{"num_hidden_layers": 13, "norm_place": "pre", "rope_theta": 10000.0, "init_std_down": 0.0533, "beta1": 0.9, "lr_head": 0.00506, "schedule": "wsd", "final_lr_fraction": 0.0}
MLP neurons of a small language model. Each row is named by its layer, matrix (gate and up: input weights) and neuron, and shows model dimensions 0-223. Each number is 128 + 32 x the weight over its row's rms, rounded and kept within 0 to 255. Numbers have three digits each. A neuron's up and down rows have the sign that makes its largest values positive.
After each neuron's rows, "fires in" lists the words (lower case) most often at its 100 highest values on Wikipedia text that the model never trained on.

L3.gate137:150137136147100105133157142107114087104165093099120043127136103079108205153114154118146174095155070100099068149171128140175148131070094141100205129155148101114111146199170174126100071110121112146188160113128084146139156142152110155129166142100092128149158178097095104062130097176140140126093135168098123096116115117119160147122128145146145191125142114144127108177135157164114159126103159029128198162172134120121085132116119160107134090053135144078142073106116194127063103160097162101114123179147147154175137106144156191095142143111104129138160131097166112136148116067169155167193097086137092145121146094127207133104122104109164113082151139109124143184152119147095151145066
L3.up137:106129136148121117116124148103101056091155055084109083154096114116099172135103137090102174123140105115185127152118127155115145136108088118115185122120144123138096144120135131161102109184138146144131173098122077125125167073191143155117107132164127157108075134125108160117159151160133124204089148133106090101108095174155108121126131121111153112135123110120178118138140104173117136103067184051093149155221136110099139166118143081134067118117148144100110085122101179124091146178101149104162128160137147201205074166068110174059172147083088219149116133116106134108151126091224109130154162173150094093118130092065182113130106139129122124131137126107068192111124131145123157187149
fires in: "of", "with"

L2.gate71:140109153135100111125151132130129166130134071096104135140191116157113141169105166157208189093116113121148116091153182130107130171172142098136090078165157120136141125158103116140180156119133152142110122145119148093173208180095110100152150222092072148167144108113100177134105085154169197097082126140214140148125084154123157137160150154139099179109089177123132096175123082169113100146149116146150086179126112087126140154121108166097113171155150088152115113087089128157095156108145148117134106105081130092115165142141097131143136130133166115118152113095123149165148164167118189153104189049093157177086138116115150122102127103139128007112210151075108147172139121143103146077148
L2.up71:100132119150071105156160158105141171152082137102177073196106130130151136164179160114195185130142085120117106140118116109094138133157126081138160082150144129143082139181216131127145172124177138116114088128161134142121137119105186179121126124074133156075153139138109185145141147053097099119147133111132133104151098118118132099128141159098133159083129156185139161134145109114077084127105093144118139114178140107067120071014108132171077149128139134128150092116085135108138143105156115188097113176120117130093123146086113112149146156188063124124136112054084140150165173144067137157124086150178163186149169159120130161164078109087131127139154063074133139185130180084144115137184
fires in: "as", "of", "by", "to"

L3.gate503:127123137182062155138130100150126135173095094089177087122147181154131132142056152190137114106101098122108073112164118077112191030083122118165108110111180180120128057100200101099120118066087080146131150057134131140115131106192125126098114084094131141167123175092171161134112177128122105111106104151071147119138093123124100112158124053103135071111183093089138115152161122118130119137131166142073116100074095142104125141136141151146137117079150171103064158097203172105123135150107141110140189178117131073137095121132073166124143155132173139134152090173083149136172144121089116116124150112186113192131123071099090136114136156147132120171139096109128139151106135155122180095082
L3.up503:163113127143183164140113202214096083115109165088170157131124143160149161154120145149077121168168119119141128141127158172162152098148072117171147089101079122110129132135121108112112102134078160099144156110131109186133096128125196160123145193142081089134162079148089137111164114172140072085088153164113116109136094123094162145170106093198172184122111143128114191140123181134120154118078170186133142165134069142141141107134111133133157163180086175128196126106123175199189108118103097163118185181076147140146137151127129162139138084187167150124129117108153079152117126233126136093144133098138132152160181174103113120111124091129114136116123132144186122122184062087091107115122
fires in: "and", "her"

L9.gate358:093102090120079147109143158104136193111142075100138057182155159164066147131113110092150167120137173187101049163163133115131102128144131095117073094170140174138157091162123136124141161137170127116121178131128089125101155180155188122112137144145121135102119137097156109155118105181121147097118123118057172083186119148121152105143128159125143137107192148152108090150102137171173086185157151141115134168159099075145087086125112125108164124183159092093143122144131196118044101174153163065174118110120182110218129155108178160116131088131135159177187132100172180165160164076147107187197111106096096107161133128111133136130155144155170108095123125170118135109125109129133112068113
L9.up358:082161086139091095110159125107140141171163105159118135184145133075116107078135141093158152074089148134167129127145156113136098106101135143076152078179130101162085130165112111146094175136124166113063123155086152169107115176143190209090090178195171120124114187166141131146097168162204080167152120140079128105123148177133151138118125128108143108126146109122112124125128109085145145168176152093104156130115087148152132112127040128116066152156087099100100093175117176136117173135196085177134141107138151116116143162091225163148170152138110146070153137145172127063096156117103178104192133152107109115072124159130149131171141139155153132073117090114102138146112151050152141148164
fires in: "can", "would", "are", "is", "will"

L2.gate172:187108101119098138102085119092102123083148094137129178119180064094149110087164130145117123174120154094105105119080114138077151149181154144091093101144154130177124140143162141080111098154130064123148127139150116190177211138182109139155148133141155143026128124095160131127075145112163133090097136184152182165141148161235137153127095151141165147155091097139104077166175151145106129162122174171097066155110175147123141163093125123081178153093166107157090083106098112168142132115138109134132138140131104167153154189145110115125133082099201088123094088119121140117124102146125151148116119123136110142087183177075105103135106135101161218163114128094166076088129100063151126127140
L2.up172:156129172111082099149107116138131177098136102162076164108131119181147152098147111130076084120112103199075099120085120184079148153112163085167142092161169134163163161128149066068116154091175134089155150142134154171175136136110157099103124152092133186093157134187160134124052150182156097112108121181180163172122179152106156139134134126121151080151117109165165132113103115187166158113140151198111112122161103147114144096112155145084115184134095098102155088164099159159137082108090168140084124119184143076143124148141129130101075108104138118159057133054103088174071134151109076093165140169112129081167103118139162179092174182168114119088109112145150171103112127151133101137184
fires in: "1", "3", "30", "2", "advanced"

L8.gate83:117134117131137131129104092136155120081148184183114087123145156082132118142109146109149131110069143138106091162140094096059168083190122090147124123151163119131130070185113146123095176129116158102099114089111115194128159130113162158102061141084056210097082161129088122117158152134132099116144117150133116056155087110133129122137140127132165138176123189050109183170119141113176102143108190113165096137145174117138136134127123095097129112052179110073140128152150172183050095118079122076167128139130108181179203147115142179076126141125100164153209126099142126189154105101140151141134083110115100116125129115098146107130139124057123179119139162158149124112145112133137138098046
L8.up83:090134093135206214139196177104142095074152133169144106112114080075074142170157126161127127086138163115129123115126151146167125142090087141065125158113116128121115134125148186031140185128136154114164163077122117163121097078104138155109131119154113136099113137168148092050153141130110151065107178092100136116125065176111089131099180159146095132124165100117134116128126071128130159127164142109145094111143180084202134135156198099092204089163128165138158146126165142140111140087114169107096146156144147093109089119140146185103187121126133124131118113093116156094119095128143142154088159083090154192156096125144141175063149117099154122205166144156148155133058099139098123169141
fires in: "of", "the"

L9.gate203:159077152184149134199112097141108122133108102178119135160108155200105150157149198105100138100127159128147133138115160092092141145126077111133153143162175109127086140103103136143129113150119113104130168090128176077108180116112125147103077111100113105158126135122143201111200149132143090132134105185124154117148146105119115097122139069130140135112146176101177177169171082057170153148070156146183112119126134165156114122154124134068109143092148175121101190136110119110056188149084078108096074095117094179130118168118169163072064106070157163144173099119127194136092106087114100104108105083149109104148185066063123120091179148128119125128132119152125115099144086208115146070122
L9.up203:111138127126090121155182130147059161098135150115110125153126078130102138169177109129162155149111146126109098064147201098160138163126115143178139179113142096080163134070156173124109148192089097147117157134117131139117176136110127152127146173102141163154123048098140189112128177137110124141120144115155158116127114172164145109124101041150095166107143201123111107164078074099102164192152097108180114094169141143130144174144114111089126034088107117158161161167150159170084177123123194106066142128126145137104114115092175152104170139147121135160173077087140140200130103145120136169119180127068098081120072158112097172110134186119113162153123079120147142167163127137203136119120
fires in: "of", "with", "by", "among", "other", "following"

L8.gate324:103101104093116129156126148144110151108130184135173136163158165083164140136129134132072149118100143075161104145149219147155044077051174096160094133204145150126123115101140092104169211078199130164109121128152106157119160121104098133057174152121113127131182157089126124139121162181143135121078164128140220137117144131087187129109143182160148109118126161136119135108162127080077129138128133135129103150119063142162124119121149114081167107077090109151081148108135142187126166155182135108176132132104084070125151142101110147131109134146125126115137104108178151152140156149100095154141187043085163139121103125097184092135150132135118084147158108140108079086169111128145144040090
L8.up324:091106145112119133131156172112151169086130141116179194187142164121164088136129105097171144111137109130172142165166085120133123137102140057109114123168149127134137138099168166133205169102117170079140162118125094165142164141157131087065071172095076139132108140116094098089106140186091116111134102107169153151104127139095172095023114210136123102080204119099101033167119092080121119161159144112154123159125102129159068144077102104108115182111130127164120120117137139137131124173145089135152083126178074096080143122085124164111068098105066139105105163197104184126105133161137120150094144143100143086097127135138136082114112122121152114169160077074083124132103078090107098120125
fires in: "was", "is", "to", "by", "can", "will"

L2.gate130:052127186053105115105079144146148080094134142106109135101116137113205098179121192150117094106122115189182164133134145158073093100086172137165165159111161111115181077149117129094117128138053149109126154124071132166107186139154141126169117204169090122097145076071080166117178152118093173145165162115154093117122172132142114141114081183154194147118129127100131071124096155140122104114149138093106172173092105139092162140125132101143180083136172105195108098143140151124143208159153100146105182129155135124176159165136129097130160134157185143145136079108128159164167147135139145169040124164152123159151137149137115115169116099086134147153129104092068149142113122114125101170103
L2.up130:143088096132111111144233146148135143152114176137159097108084116092084126139129108199183160108142117161102187135140163093096089120126135129169135093138137165119127116087092141171096145127141112136138161107154122050104156160134095187197100108128060180188100089102124110129124137103123135124167119161160081102111163128164170127179167108082150096100154120107141147137102097110164145110121097166137182154173123113122172133187116084131099080167136066168172129101134050047100130161126153174118157106159191106189103118164117119162146077082089137113100070126089124125126111084079108142155106098083121112160116094093112122176151148121158178126050147057128153125131162160139130116160
fires in: "who", "he", "united"

L3.gate237:116088148119144077157136121131157168156145111108158138128094118116133114146115152141160103148100159152107113140143078163088152115118158097212092120170206182131137141162157105125175083137144166146114131122150109090128164117122127058124058117101119149100149120120099114109129145171080123094165178050145184108180104181116153136054097160128135094129132143143090152115114125151101110117155129177091149183116109191094075096210076148147160145122104150144123126173111101155072084094083215102143144199082049141179167144101160103137128143140196083138129097118095134139093190157108163076126129118094102107122152109091135152115150121126121130071144133122149162207125132164190136153093
L3.up237:122080140170158086164191125162154131136081111039159170111045119115140086118159125120137118094146131147107128116159104117115171134116137089162133057151177128124159122135128138114152130114149152124126138145154119129115129080148127086109092127134145109133128097126098119109128150154173125124158205090152176120094089115151087143113120196172180070111175120104125097063125097147102165077138141200123146162102170113107132086181118072159136121138152137146106139125160133150109088139087207158108131209087084125168116189083064118153131152174129114135111106156101203145103115169082165087142116065081136136092129130074181154115123102127131107062136124192108187212125110135175146168132
fires in: "united", "new"

L2.gate455:153077082095125135103173096132160133072120160142147143094133204124152136129121197102107155126092132221103105107094100106135155083090111105159144127077241167111130140068073092116144124072115110148101117157111079175082160158148106145141068124197111137100095204120108121183113165127134101118140156091104165109081136072127163084133061178074138120156147122123142137096127150102112130117121148130085124109163178160108104121095120111106196146122139138106106157034169141119111131145092165158118174182104070113226070141135151098134119106162122078080099112118133099136121139130096162151147071134070153144129131131103143130120138138136090122153157165137157119111115166101143120097098
L2.up455:130124131140088131147099162166133169126164103155102157161112123188125114119133122140148138100106152159155159106125051114096117067106118120092105097202141134116133138105140128131104141162138089100133209114174159086148109193148085159107150093202119101078108112132125080105155162170115149089112084054107148148141114162117153097111142155132081102187120115082165141105117158168104193098129188173105139147097175082142134178194121154124133145069097104124178112103139157088123119157104160202115182133167134060157129157151125109102133149115056109124119104098164107143098131108126121162146121062092079104104175157102098080139154133122146162133074188079066100111157195199118128088153
fires in: "united"

L3.gate24:175200094139110089108172085144132181088051178137137104120126192087146136212091164133121144098130108136127106132177145049079139136112126092109120095105160140127106095157151139080099127117093133084114117170149097144109238191073198096120135159115086169124110100122110147110175104160114141128113109166105137067151107059136132120104151100114137107094136189124138113183180108143159123153141126141098157124146114118115109133075124113121151093123120106160138142061125109128036116153112135137135181176109101126167148145111136097125147115134161125143109102087122165160127118064051135188151125100165148143174094068121151125102196114060115159165183110177138130131126117164095111092110
L3.up24:169149145115138104097196127152076154119101117118115082111080139121108152124133166171151136105182112146142156150097143065172143155135118118154132089090154137155124070171123077101107128152135161123070179145175112143176156117079140162140156134123070193128103102114080201130159126136145180167109100125148106113094156098129107132091131124122137117146100130111152119159119112148180113145150124196090124178175156169140105186145134072118094114161202111188135100122098099118127107161122097148092164149080119140150119143110154111119138048186185199137126140097086163141121157107119123155166166092188182155167129087095144155058126057087147218132154113181147176103129125164090159155184
fires in: "and"

L2.gate64:148128128139083169181110118126132096075033131124123142103139134122110161101142130162167143136165104113148089103073205110108048125120086076127105151126138116186117115115099119141113108171120104066135109137144103091113118156149159151109128133073154131126150137138112074150070168141197122109227178111134124133152126077150163094111096103183167163164151216134122129175121130123150098135138165090125116130087139184109173114115128166089122142144184125113113177101126114144090136175106124111157147122167106143140150109084148115129132135161095091133085079100158086087142134171110115140122137122144168132073130195085226116051112119081076152113125133134165083025170126167116115146132
L2.up64:101171130056124084173172122171153169112151154104118140171177146129142150178123160158139125140151118185161130113145096086100101104160143096126097122179118139122125124131105150143155115172140094116146095101073047069121154149085111064142151200114171109089171129126086149179112103115132150112148128094096190112098121145146100141112114151166123088134114071184188114159099146151109169041142168102111177100202088219119138113113101102164131123118162091103130135099100177125148126110153087111159135122162155115101125066153181115139118101084173089170109181112135146102157161104142134146154073170113170118150100165153107159127136081095097172155067138169141134136137136150236103135141
fires in: "2", "3", "temporary", "4", "1"